Part of a small language model's weights: vocabulary 2048, no biases in attention or MLP.
MLP neurons of a small language model. Each row is named by its layer, matrix (up: input weights) and neuron, and shows model dimensions 0-127. Each number is 50 + 10 x the weight over its row's rms, rounded and kept within 0 to 99.
A block is one neuron, or neurons of one layer that tend to fire together. After each block is what it responds to, as a language model described it from the Wikipedia text at the highest values.

L5.up142:30 39 50 35 50 51 60 62 34 61 53 52 53 49 48 49 44 56 53 60 45 46 61 35 44 51 58 57 59 48 36 45 30 36 56 28 40 56 53 62 68 72 40 38 34 76 51 60 49 53 63 45 48 51 53 43 64 52 51 42 60 40 43 56 55 36 47 48 53 40 46 39 60 52 58 69 49 35 49 67 43 67 32 61 54 59 37 49 51 57 46 43 40 27 49 57 28 48 45 59 48 41 40 53 47 42 52 39 57 63 72 47 53 54 40 42 48 67 54 52 54 30 57 43 42 67 56 64
L5.up308:59 52 63 47 56 42 38 48 72 69 40 42 54 51 42 61 41 61 47 41 65 53 54 45 64 46 46 44 55 39 50 52 34 71 45 38 47 46 50 50 46 51 56 61 52 38 46 65 52 44 55 43 47 36 56 55 55 45 43 44 58 45 49 69 38 45 53 35 59 44 63 62 49 27 52 65 20 53 50 50 47 59 27 54 30 46 49 48 53 66 65 49 65 42 31 51 43 61 39 36 57 45 42 48 69 72 49 30 61 58 56 54 38 50 45 38 40 48 63 51 44 42 43 46 39 52 58 40
L5.up321:40 49 47 46 29 58 62 44 41 60 58 45 38 48 27 28 59 58 56 49 49 30 56 25 49 55 49 61 56 56 66 47 49 39 47 64 60 63 50 33 57 52 41 57 68 52 44 57 52 58 69 26 66 62 22 47 59 57 47 51 47 48 43 45 44 75 43 42 43 52 39 46 62 46 58 53 49 53 52 60 53 54 43 52 53 44 53 60 51 42 64 50 30 29 46 31 56 53 44 30 44 44 64 52 74 45 41 37 37 51 48 55 57 65 40 42 66 57 41 69 54 41 49 48 59 61 58 58
L5.up349:44 60 33 42 52 63 59 36 41 49 39 55 38 40 44 60 27 66 45 65 52 50 49 43 60 61 55 53 42 35 37 76 57 44 48 41 34 45 42 56 57 49 35 40 47 57 53 56 51 53 57 68 45 58 41 61 54 60 44 32 51 37 62 53 46 40 67 36 52 54 59 57 49 60 43 44 38 47 68 53 53 69 40 53 55 50 50 55 42 50 68 39 40 65 53 52 53 39 32 26 61 39 40 46 53 48 42 34 51 62 69 60 46 50 44 30 50 54 55 60 55 44 62 40 62 54 47 75
L5.up382:60 63 48 51 59 49 47 54 60 59 44 55 62 44 63 38 63 57 63 47 58 48 46 35 66 61 41 65 38 41 45 36 59 51 40 49 56 52 48 55 57 40 57 36 51 75 31 65 34 39 27 34 58 42 36 63 50 40 55 46 54 55 38 44 49 67 71 45 59 43 62 41 70 52 68 51 43 47 43 69 60 53 52 47 60 44 44 63 61 46 31 48 55 62 53 41 42 43 43 32 52 59 41 52 71 54 60 42 54 46 42 50 39 46 51 36 67 62 51 62 32 57 34 36 41 55 37 36
L5.up630:34 57 35 51 52 35 46 34 54 37 57 55 63 47 44 50 53 60 71 62 51 42 54 48 48 61 55 43 67 34 60 43 27 67 40 57 40 47 58 53 45 56 39 19 75 59 58 40 47 50 45 43 41 48 48 55 52 33 63 30 53 45 60 60 52 61 55 49 34 50 31 52 60 50 67 58 51 44 42 44 33 55 52 41 53 43 57 50 34 64 30 55 50 48 47 47 58 50 33 36 57 51 58 47 69 59 39 47 46 48 43 57 44 49 44 48 49 53 55 64 48 42 50 70 48 53 44 47
L5.up654:59 35 50 62 46 50 42 50 63 65 54 44 57 50 59 64 55 64 43 39 64 66 47 54 37 62 48 35 50 49 49 39 39 68 45 43 47 51 53 52 39 66 40 60 45 44 53 64 72 42 64 24 34 57 60 41 67 49 56 51 60 44 40 50 48 77 48 48 42 54 66 70 47 46 32 54 71 53 65 53 28 79 29 49 49 52 46 51 55 49 53 32 36 40 34 46 53 48 50 45 54 61 55 59 59 52 63 43 47 47 31 35 25 50 46 46 54 57 47 42 49 53 48 50 52 56 24 40
L5.up715:51 39 52 54 51 56 44 62 33 51 42 44 47 44 37 54 49 38 44 49 59 44 70 36 27 59 63 35 55 64 50 46 47 56 71 44 48 47 41 58 50 49 53 45 49 53 60 61 44 41 23 49 52 65 46 63 42 46 55 48 45 42 55 55 50 40 42 49 61 29 56 59 46 56 50 62 61 52 44 84 58 58 47 44 55 35 42 50 34 61 53 54 44 43 43 69 57 36 47 39 37 54 65 43 66 53 34 24 39 44 67 54 53 36 45 52 59 61 63 56 50 54 55 54 59 71 36 64
Description: Word/number continuation pieces. Fires on the second piece of a split token, mostly the day digit after "on 1" in dates (on 1|4 December), plus adverb endings like original|ly, frequ|ently, primar|ily.

L4.up71:62 38 70 42 44 49 43 45 53 34 48 51 50 37 63 45 34 58 43 57 60 42 56 46 54 30 41 41 62 47 44 61 63 58 60 42 52 48 51 49 48 54 65 40 31 56 28 61 56 44 48 51 54 47 51 47 44 55 56 61 58 29 67 44 48 58 32 38 64 42 53 61 45 60 56 73 53 39 58 41 70 47 62 75 48 65 57 60 41 42 31 30 34 59 41 60 42 58 40 51 64 47 41 58 47 48 56 48 78 51 61 51 26 56 47 47 62 46 58 53 47 40 50 41 49 57 44 52
L4.up102:55 52 38 61 57 64 49 43 55 57 50 62 37 56 44 54 45 49 47 22 61 70 50 52 63 55 66 28 65 47 55 61 57 40 50 29 28 62 41 49 50 56 40 43 58 68 58 44 48 43 64 56 54 51 33 57 52 45 56 65 58 40 67 49 40 28 42 56 22 38 51 51 45 65 59 73 37 37 46 61 46 48 37 51 48 45 64 65 31 63 45 34 31 63 46 61 56 35 36 42 54 50 53 56 49 49 50 37 45 36 60 51 68 46 49 40 43 50 39 53 66 39 53 35 52 44 41 45
L4.up104:67 63 49 39 57 48 55 47 48 54 59 55 50 66 50 56 56 58 51 51 46 52 50 38 59 56 57 41 59 47 53 64 62 46 42 60 48 58 59 57 42 50 41 30 41 63 45 38 49 45 63 45 55 66 54 44 55 44 63 48 65 46 52 56 36 35 52 31 51 47 31 39 39 57 61 47 49 58 58 36 68 42 61 52 54 59 44 53 48 56 45 60 49 66 36 59 42 48 65 54 54 54 41 54 53 60 49 52 46 61 28 64 21 46 38 40 66 56 72 60 55 42 66 33 59 65 52 62
L4.up313:51 62 43 44 44 44 58 49 44 48 45 55 40 34 42 62 65 47 31 52 32 57 35 47 24 60 41 49 63 40 55 36 62 60 45 43 29 60 36 51 46 40 57 41 50 31 34 45 46 49 41 54 28 46 55 57 49 43 50 52 64 43 54 44 65 51 57 37 56 55 59 51 59 50 68 45 56 41 61 60 53 55 36 41 47 62 38 58 51 39 60 53 55 30 61 35 53 51 51 59 46 46 42 41 54 50 32 56 57 54 49 37 36 36 50 38 56 63 54 41 41 53 73 51 66 48 47 68
L4.up437:44 49 62 47 47 41 50 61 43 48 50 53 36 45 57 52 56 51 65 54 61 44 56 33 53 60 57 42 71 40 67 54 57 46 47 54 44 45 54 49 63 54 40 52 49 48 47 51 69 53 44 74 56 50 47 65 70 60 50 48 48 33 49 44 39 45 59 47 44 36 67 48 46 43 67 44 53 47 55 41 63 36 45 52 64 50 44 68 36 42 34 48 55 50 54 44 65 48 48 62 51 35 53 49 53 55 53 39 43 43 38 50 51 44 41 42 38 46 62 67 27 60 55 57 46 47 31 64
L4.up540:50 50 39 58 40 50 54 58 58 64 24 36 43 51 58 32 38 32 29 47 31 65 42 48 45 53 51 59 50 48 57 73 43 46 54 49 30 52 43 56 78 42 48 47 48 34 57 52 65 48 49 41 48 59 54 48 54 61 41 48 53 39 64 50 41 51 50 36 51 58 51 46 43 54 61 39 49 43 54 41 47 51 42 54 50 23 51 54 49 55 63 53 54 35 60 50 48 43 43 41 68 60 42 46 63 46 36 39 36 64 50 25 45 61 43 59 55 50 48 34 57 57 50 36 46 54 62 47
L4.up583:51 55 52 38 72 47 35 45 49 42 38 46 44 34 38 55 59 44 45 43 46 42 65 36 39 44 61 46 66 48 48 42 54 51 65 61 56 45 37 52 48 44 59 30 49 53 47 56 39 37 59 53 49 59 51 50 58 55 41 49 43 70 62 42 59 54 44 38 70 51 42 48 51 47 56 49 49 47 51 52 55 34 41 37 44 56 48 70 49 59 55 58 53 44 66 42 36 48 68 40 67 60 54 58 42 40 41 53 37 59 48 48 47 60 36 69 50 46 48 58 57 65 48 35 59 34 47 41
L4.up619:48 72 46 61 51 35 57 65 60 60 63 39 38 45 38 47 60 51 42 60 65 52 47 55 64 60 49 52 44 42 61 46 43 43 31 42 62 32 53 59 49 44 50 43 68 30 61 52 47 51 29 51 61 44 45 52 67 37 58 55 41 39 65 60 51 27 68 56 25 49 42 50 55 53 64 69 35 45 42 54 35 39 54 72 55 60 48 65 54 52 41 46 40 54 60 51 40 37 58 55 39 54 52 52 57 42 44 45 41 51 37 61 54 46 33 35 40 58 48 37 32 44 47 39 67 34 39 53
Description: Adverb suffixes, passive auxiliaries. Mostly the -ly/-ively/-ually suffix ending adverbs before a verb (generally, effectively, originally), plus "of" after titles (Minister of) and passive auxiliaries (was, been, are).

L4.up246:56 49 57 60 62 47 43 66 45 48 68 29 54 50 40 47 52 49 54 67 46 48 57 43 61 49 42 30 53 60 51 53 54 43 57 59 60 35 34 48 54 56 51 44 56 23 34 42 54 66 52 49 58 45 59 48 52 49 29 66 58 44 49 39 52 77 66 65 42 54 67 39 39 46 53 62 38 44 43 63 34 39 46 52 42 57 49 56 54 60 53 25 36 49 39 58 41 55 50 65 51 45 37 47 59 34 50 53 48 73 50 39 45 50 46 43 40 43 43 42 34 43 43 53 49 68 60 49
L4.up270:53 63 48 61 47 50 35 52 42 49 54 46 49 47 35 40 55 82 45 57 38 40 55 34 31 44 59 48 70 45 49 39 59 59 57 65 50 32 60 49 42 56 47 58 47 53 39 35 49 42 38 49 56 36 38 47 49 49 72 43 38 48 56 56 51 59 56 46 33 56 39 47 45 63 55 38 47 52 47 55 39 42 61 53 51 36 48 54 48 62 34 44 53 69 63 67 50 47 33 82 56 53 45 46 61 39 49 59 46 45 29 47 40 54 54 41 46 59 38 56 42 50 31 65 34 61 37 36
L4.up430:63 49 40 58 59 67 34 43 52 49 72 40 58 36 47 60 47 59 44 62 57 39 58 46 64 46 57 34 57 49 69 63 57 57 49 57 32 43 54 55 43 53 55 40 56 41 61 39 42 57 63 57 36 47 34 53 41 55 67 30 47 56 38 63 46 51 63 78 34 59 46 45 52 57 58 43 43 44 63 57 59 43 52 57 55 44 41 33 39 47 55 53 73 39 59 64 43 45 49 61 57 39 37 43 45 46 46 33 48 56 39 54 47 59 54 57 42 43 40 64 45 53 60 44 41 60 48 50
L4.up505:46 49 47 50 52 58 56 32 40 58 53 46 47 48 55 62 52 44 67 64 61 51 58 46 43 70 42 43 41 50 50 36 45 44 57 61 45 50 63 42 41 33 40 72 39 51 39 45 67 71 39 35 43 65 59 37 48 38 58 43 33 47 49 44 45 64 52 59 45 51 50 37 54 60 56 70 41 43 43 30 34 57 50 63 46 51 55 43 42 37 36 40 62 64 37 44 41 49 44 57 54 44 56 52 62 61 40 68 60 51 61 79 53 49 48 55 43 33 48 56 42 42 56 57 38 42 54 46
L4.up806:60 50 58 61 47 50 43 49 57 63 55 32 48 46 36 56 48 57 54 46 51 50 46 38 65 61 60 48 49 30 53 42 35 52 30 58 42 59 68 43 55 48 55 50 71 36 33 50 38 50 40 33 38 49 35 35 41 62 49 49 41 42 57 47 59 59 40 47 35 56 54 42 60 48 50 67 33 56 29 49 54 54 58 75 59 48 39 69 34 44 47 45 52 63 52 57 40 43 22 59 68 37 59 73 62 66 56 71 76 57 64 46 49 56 57 51 43 45 39 48 47 60 46 55 61 52 45 57
L4.up906:49 47 35 61 57 52 36 58 44 32 30 61 56 41 33 43 63 60 48 62 66 46 47 47 47 40 37 50 37 65 45 41 52 50 46 38 39 57 26 30 46 66 45 39 42 41 58 47 44 42 46 52 71 72 56 49 47 50 48 53 58 47 47 45 40 49 57 48 34 44 39 52 49 59 67 52 58 57 45 48 42 46 41 58 50 56 57 47 40 48 59 59 56 38 46 33 49 58 48 65 56 49 72 53 69 61 35 48 47 64 63 50 36 66 50 55 36 59 30 72 48 44 35 61 50 51 66 46
L4.up928:60 37 48 68 51 53 60 44 41 41 43 34 49 58 38 59 46 43 60 55 48 57 61 39 42 52 54 61 37 73 75 57 60 62 48 43 21 36 35 48 51 59 45 39 47 55 41 66 40 41 59 60 51 50 51 55 60 46 64 49 31 31 54 53 51 70 54 61 36 49 55 55 53 49 51 53 38 58 42 46 38 62 41 46 46 51 46 53 51 54 45 34 45 48 71 73 41 34 49 89 59 52 56 55 63 52 54 51 41 61 49 36 50 42 67 38 41 48 38 39 46 43 48 53 22 47 47 50
L4.up950:65 47 48 55 43 47 50 41 71 48 68 24 34 57 39 69 52 52 30 52 59 65 43 54 64 56 56 45 64 49 55 50 45 46 62 65 49 54 41 55 38 34 27 41 39 53 36 48 53 35 61 60 55 69 42 52 61 44 67 35 52 38 54 48 56 61 46 58 31 48 46 40 65 42 42 56 39 53 54 58 60 61 50 54 38 46 59 64 42 31 54 55 57 49 53 52 49 57 46 53 53 48 46 55 54 43 37 62 61 52 51 64 56 30 31 57 42 49 39 41 39 48 40 49 39 48 54 60
Description: Final-column table separators. Pipe separators and cell starts just before the last column of a wiki table row, e.g. before Qualification, Length, Total or a row's final score.

L5.up43:40 55 41 48 53 49 61 53 68 67 61 54 66 52 57 49 46 54 39 50 39 39 62 56 48 61 54 55 43 65 53 41 51 39 43 54 46 56 53 49 57 37 63 30 50 49 43 56 53 47 45 38 64 49 43 51 54 57 47 50 68 39 42 58 43 37 79 49 72 67 64 34 46 41 57 61 52 58 47 46 46 41 62 47 40 64 43 60 36 40 42 44 41 58 55 44 58 43 49 63 58 36 51 64 61 49 52 45 63 54 31 47 48 72 32 34 62 56 49 46 60 51 50 55 53 29 30 67
L5.up343:34 35 47 43 51 69 60 43 28 49 44 37 51 70 53 56 56 50 58 46 62 38 31 52 46 57 53 42 68 60 52 38 35 35 55 53 63 70 66 44 39 32 46 55 58 52 57 43 44 46 53 34 53 48 49 59 40 64 57 36 55 54 46 48 29 60 51 65 56 44 40 64 51 58 67 49 57 48 41 44 38 60 66 46 56 41 37 42 40 46 57 47 50 63 55 48 51 43 38 62 42 35 64 51 57 74 32 47 60 60 41 52 45 58 39 53 46 52 50 37 45 44 59 42 54 55 48 54
L5.up404:66 47 55 47 37 51 46 59 41 49 53 49 50 45 29 48 57 47 51 55 54 50 50 54 62 64 57 61 44 62 67 59 43 50 71 62 43 53 56 53 51 61 64 54 70 50 48 39 55 69 73 70 55 46 54 47 35 64 59 55 50 32 36 49 47 72 53 57 54 55 61 44 40 40 69 53 40 56 30 49 59 61 47 53 33 51 61 50 63 58 34 51 54 64 51 59 40 44 62 58 53 31 43 83 44 49 54 45 51 50 62 68 39 66 65 38 56 46 51 41 49 54 54 32 56 52 37 58
L5.up422:35 31 48 32 47 70 47 67 28 56 39 49 53 58 68 52 59 55 60 40 48 43 39 61 48 53 51 47 47 57 53 59 55 57 68 44 50 46 30 50 76 42 66 64 51 55 41 48 27 52 41 66 56 56 40 38 45 49 34 55 48 66 54 41 58 63 66 52 56 50 47 53 43 50 44 64 60 64 49 52 36 40 54 36 47 54 33 52 43 61 50 46 29 46 65 56 60 45 34 41 42 59 42 59 60 65 45 66 40 54 30 53 42 55 48 63 47 69 36 41 51 45 37 41 53 42 53 48
L5.up492:41 55 40 46 47 55 54 44 39 47 63 51 52 48 43 46 43 32 35 49 55 53 52 66 58 53 42 62 42 56 62 54 58 51 55 49 44 51 46 42 52 68 50 55 61 50 73 35 36 44 46 70 50 45 51 45 42 32 52 43 59 54 51 53 64 64 35 51 44 78 50 58 51 43 35 58 52 52 32 22 66 56 71 48 53 51 44 45 50 50 56 48 56 48 56 56 43 56 38 54 47 46 53 55 56 56 41 63 52 39 72 59 34 58 60 39 58 38 22 51 40 52 44 30 62 44 36 46
L5.up518:37 48 61 58 47 58 58 36 56 48 43 64 52 55 66 59 56 65 51 46 43 46 61 48 68 27 46 39 47 43 54 72 64 51 66 49 30 64 65 48 52 54 61 47 49 44 51 45 39 46 51 58 56 57 63 62 53 41 50 53 37 31 54 41 53 28 48 70 56 57 45 50 59 55 45 52 35 60 39 57 46 52 47 58 34 47 34 47 47 54 48 63 51 56 61 68 30 46 76 69 47 41 50 68 39 46 59 30 55 51 43 49 51 43 36 44 63 30 34 58 56 53 49 45 49 53 57 36
L5.up601:43 49 58 51 65 54 55 65 32 51 62 55 56 72 58 63 37 49 53 63 49 47 47 57 50 78 43 56 44 68 48 63 49 63 43 34 40 53 48 59 51 46 79 45 47 46 42 38 59 61 54 65 37 51 44 51 34 37 46 46 56 43 42 44 60 61 41 46 38 41 50 37 49 61 52 51 41 29 34 51 53 44 63 71 59 48 43 40 44 39 64 49 54 67 65 37 78 57 56 55 55 60 46 52 41 48 46 53 54 47 49 56 48 35 50 64 25 37 65 38 60 47 75 55 40 43 34 46
L5.up910:71 60 51 66 55 60 53 58 49 49 39 58 48 46 44 57 61 23 41 60 46 28 52 32 56 37 58 41 45 52 48 60 55 59 48 46 64 49 57 59 65 51 49 36 57 51 53 45 47 53 60 39 30 70 71 55 36 55 42 59 47 64 49 43 39 46 50 64 40 65 67 38 42 64 56 65 45 46 63 65 48 49 33 45 56 60 49 44 45 45 42 62 49 53 53 63 42 37 40 44 35 48 27 46 47 41 61 47 39 25 44 50 45 53 62 56 38 44 54 54 44 53 82 37 54 59 23 57
Description: Table cell digits and word-pieces. Digits, separators and blank cells in wiki stats tables (league standings, vote counts, e.g. 67, 0.667, 18), plus mid-word fragments like spl-it, num-b-ers.

L3.up133:52 44 58 55 54 51 36 49 55 47 48 38 47 34 41 49 46 54 57 36 60 48 56 45 60 48 41 43 49 45 59 50 49 78 61 55 56 41 52 49 54 37 54 61 37 59 33 23 49 37 37 38 65 57 42 64 58 48 43 45 48 56 43 34 65 55 36 46 51 50 43 49 31 47 28 41 41 61 67 54 63 48 54 38 51 29 46 46 72 70 43 56 65 51 72 52 50 57 33 69 49 53 47 55 50 44 44 42 55 44 46 51 53 60 42 51 54 59 45 58 49 58 60 44 34 59 44 36
Description: Noun-linking "of". Mostly the preposition "of" right after a noun or name, e.g. "length of", "growth of", "Erasmus of"; also "also" in "See also" headings and final pieces of split words like Pripiet, Macclesfield.

L3.up994:61 52 54 59 53 46 48 45 56 44 41 35 48 45 45 67 54 55 68 51 67 52 38 51 49 71 47 53 56 48 53 39 58 83 40 46 39 49 58 51 45 53 58 33 66 40 54 38 54 46 59 56 66 49 40 54 61 40 68 52 53 37 43 45 28 56 72 46 55 48 48 47 63 69 53 45 56 56 70 65 26 42 43 37 61 40 59 59 47 51 44 50 61 64 36 52 47 35 40 50 55 50 67 49 67 51 38 38 48 67 51 68 60 54 36 40 55 58 49 34 33 39 59 49 53 45 43 57
Description: Passive-clause middle tokens. Words between a subject or auxiliary and the main verb of a passive or copular clause, e.g. actually, later, been, also, eventually.

L3.up228:50 49 44 61 62 58 54 68 39 49 45 49 48 49 57 57 48 60 42 48 42 60 68 63 61 57 72 48 47 63 61 45 49 45 61 54 34 35 56 44 53 49 62 48 51 34 62 52 38 46 43 45 61 41 48 44 25 41 53 48 41 40 41 71 51 59 45 54 55 50 61 56 60 42 44 39 53 50 60 51 38 42 57 46 43 60 49 65 45 56 46 60 69 59 69 79 41 55 46 69 28 45 54 58 41 48 51 38 36 44 49 50 39 76 39 53 45 55 36 69 30 51 53 28 42 54 44 39
Description: Table cell separators. Pipe or semicolon cell separators late in rows of sports statistics tables, plus "of" after "one", "number" or "List" (one of the, number of).

L4.up184:49 33 67 39 41 46 66 48 57 54 49 52 55 65 51 40 45 60 49 52 59 34 45 48 68 48 52 73 49 41 46 36 30 72 50 47 39 58 29 51 49 49 65 51 57 68 48 28 63 35 63 43 31 46 44 67 47 51 50 66 47 50 74 31 52 42 63 47 58 47 36 61 54 44 45 50 54 44 50 51 55 53 58 46 46 58 53 45 45 42 37 41 56 46 48 59 53 47 34 52 49 57 46 41 43 50 43 47 48 54 43 48 58 51 59 32 53 48 37 41 51 65 74 59 48 31 56 53
L4.up196:45 69 49 52 63 43 48 70 47 43 50 41 59 57 56 43 57 56 55 46 48 39 34 54 59 52 35 47 52 32 51 54 41 73 38 48 35 58 60 49 36 56 52 49 43 45 41 46 40 42 64 47 33 44 51 48 50 52 38 51 64 56 79 44 37 56 50 46 52 48 36 50 44 38 43 61 44 57 55 63 43 60 48 53 65 34 51 65 51 54 52 41 49 35 26 52 57 51 65 52 43 53 34 36 53 44 37 45 58 63 57 58 56 49 43 46 48 43 50 39 38 40 35 63 45 59 40 34
L4.up293:32 59 53 41 64 55 43 56 32 50 43 52 48 36 58 26 52 50 50 58 65 36 57 73 42 55 53 44 38 50 72 53 63 78 54 36 44 52 66 61 44 28 60 43 53 41 64 57 53 38 51 28 60 28 44 46 49 66 44 60 56 51 42 43 66 50 59 48 50 54 64 66 47 49 50 48 36 36 22 44 40 38 67 50 51 37 58 54 50 54 46 39 39 46 49 49 64 48 48 52 46 43 46 38 57 42 57 66 47 50 39 44 55 47 47 50 52 52 34 45 33 45 73 71 50 44 39 39
L4.up429:51 49 56 58 44 50 52 43 45 49 37 55 64 52 50 56 40 50 52 62 47 50 50 52 57 44 76 51 36 46 73 54 63 47 58 44 53 48 54 56 47 45 51 73 39 48 36 48 38 51 57 41 53 55 63 49 49 61 53 54 61 38 71 56 49 52 47 43 63 59 62 50 53 44 49 53 38 58 47 38 55 50 41 42 46 54 51 45 23 54 46 58 53 42 59 54 52 27 28 45 61 38 71 35 43 45 61 53 46 46 18 53 46 62 57 53 59 49 31 47 54 53 52 49 47 35 53 71
L4.up575:27 50 51 47 41 40 50 79 58 60 43 47 51 53 67 45 45 54 29 53 37 52 61 67 48 59 63 63 70 40 68 46 64 29 31 59 39 39 71 55 44 65 53 36 47 41 52 60 50 60 72 43 47 48 47 49 34 45 50 57 52 56 39 56 55 48 55 58 47 59 50 57 54 59 55 42 44 45 39 52 44 43 35 48 65 44 57 57 51 72 50 57 42 62 46 53 61 37 64 47 65 60 45 46 55 50 56 55 55 40 33 43 66 54 48 45 49 69 44 49 38 44 52 47 44 59 42 46
L4.up584:61 52 57 43 45 62 46 40 57 34 46 61 51 64 45 31 55 59 39 69 72 47 58 64 47 36 26 58 53 59 68 50 48 66 42 53 37 50 36 56 56 51 44 54 56 50 57 61 46 59 64 49 37 57 44 54 53 37 44 53 45 55 48 50 39 48 41 49 65 62 48 55 68 42 68 46 47 52 49 62 39 49 63 67 61 55 58 57 37 25 38 63 30 26 44 48 34 47 56 53 39 64 41 51 43 35 46 39 53 39 57 77 45 55 55 39 38 33 36 38 45 47 27 51 48 58 36 62
L4.up692:45 58 54 62 45 48 41 53 56 56 39 42 45 55 42 59 59 45 49 45 47 48 50 47 50 62 55 47 47 20 50 80 58 55 36 48 51 49 55 45 53 75 58 40 61 49 33 38 55 39 64 41 45 58 63 64 36 47 51 39 56 48 49 40 53 44 53 60 55 58 53 48 49 49 31 54 48 45 44 48 53 48 37 54 49 44 55 47 58 58 17 51 63 47 52 39 62 57 63 43 30 60 51 56 46 27 43 49 50 52 43 58 44 45 57 48 51 59 53 56 74 54 58 54 54 60 49 56
L4.up702:42 31 64 50 60 70 64 39 46 51 44 56 41 45 52 40 33 46 39 46 53 63 60 37 65 54 49 56 48 51 53 44 51 42 62 35 45 42 49 50 50 38 66 39 50 66 51 54 39 48 30 50 54 45 40 55 58 42 43 50 53 45 51 43 59 59 39 71 62 60 47 59 68 60 54 31 44 57 46 53 42 62 41 47 46 56 58 58 51 37 54 54 47 45 49 42 55 54 49 47 60 47 39 38 59 45 50 42 52 50 52 44 47 43 56 32 60 52 42 55 35 46 36 81 49 54 57 59
Description: "il" pieces and "of". Mid-word "il" pieces, as in sim-il-ar, ph-il-osophy, stab-il-ization, and the word "of" after a noun (one of, budget of, Pale of).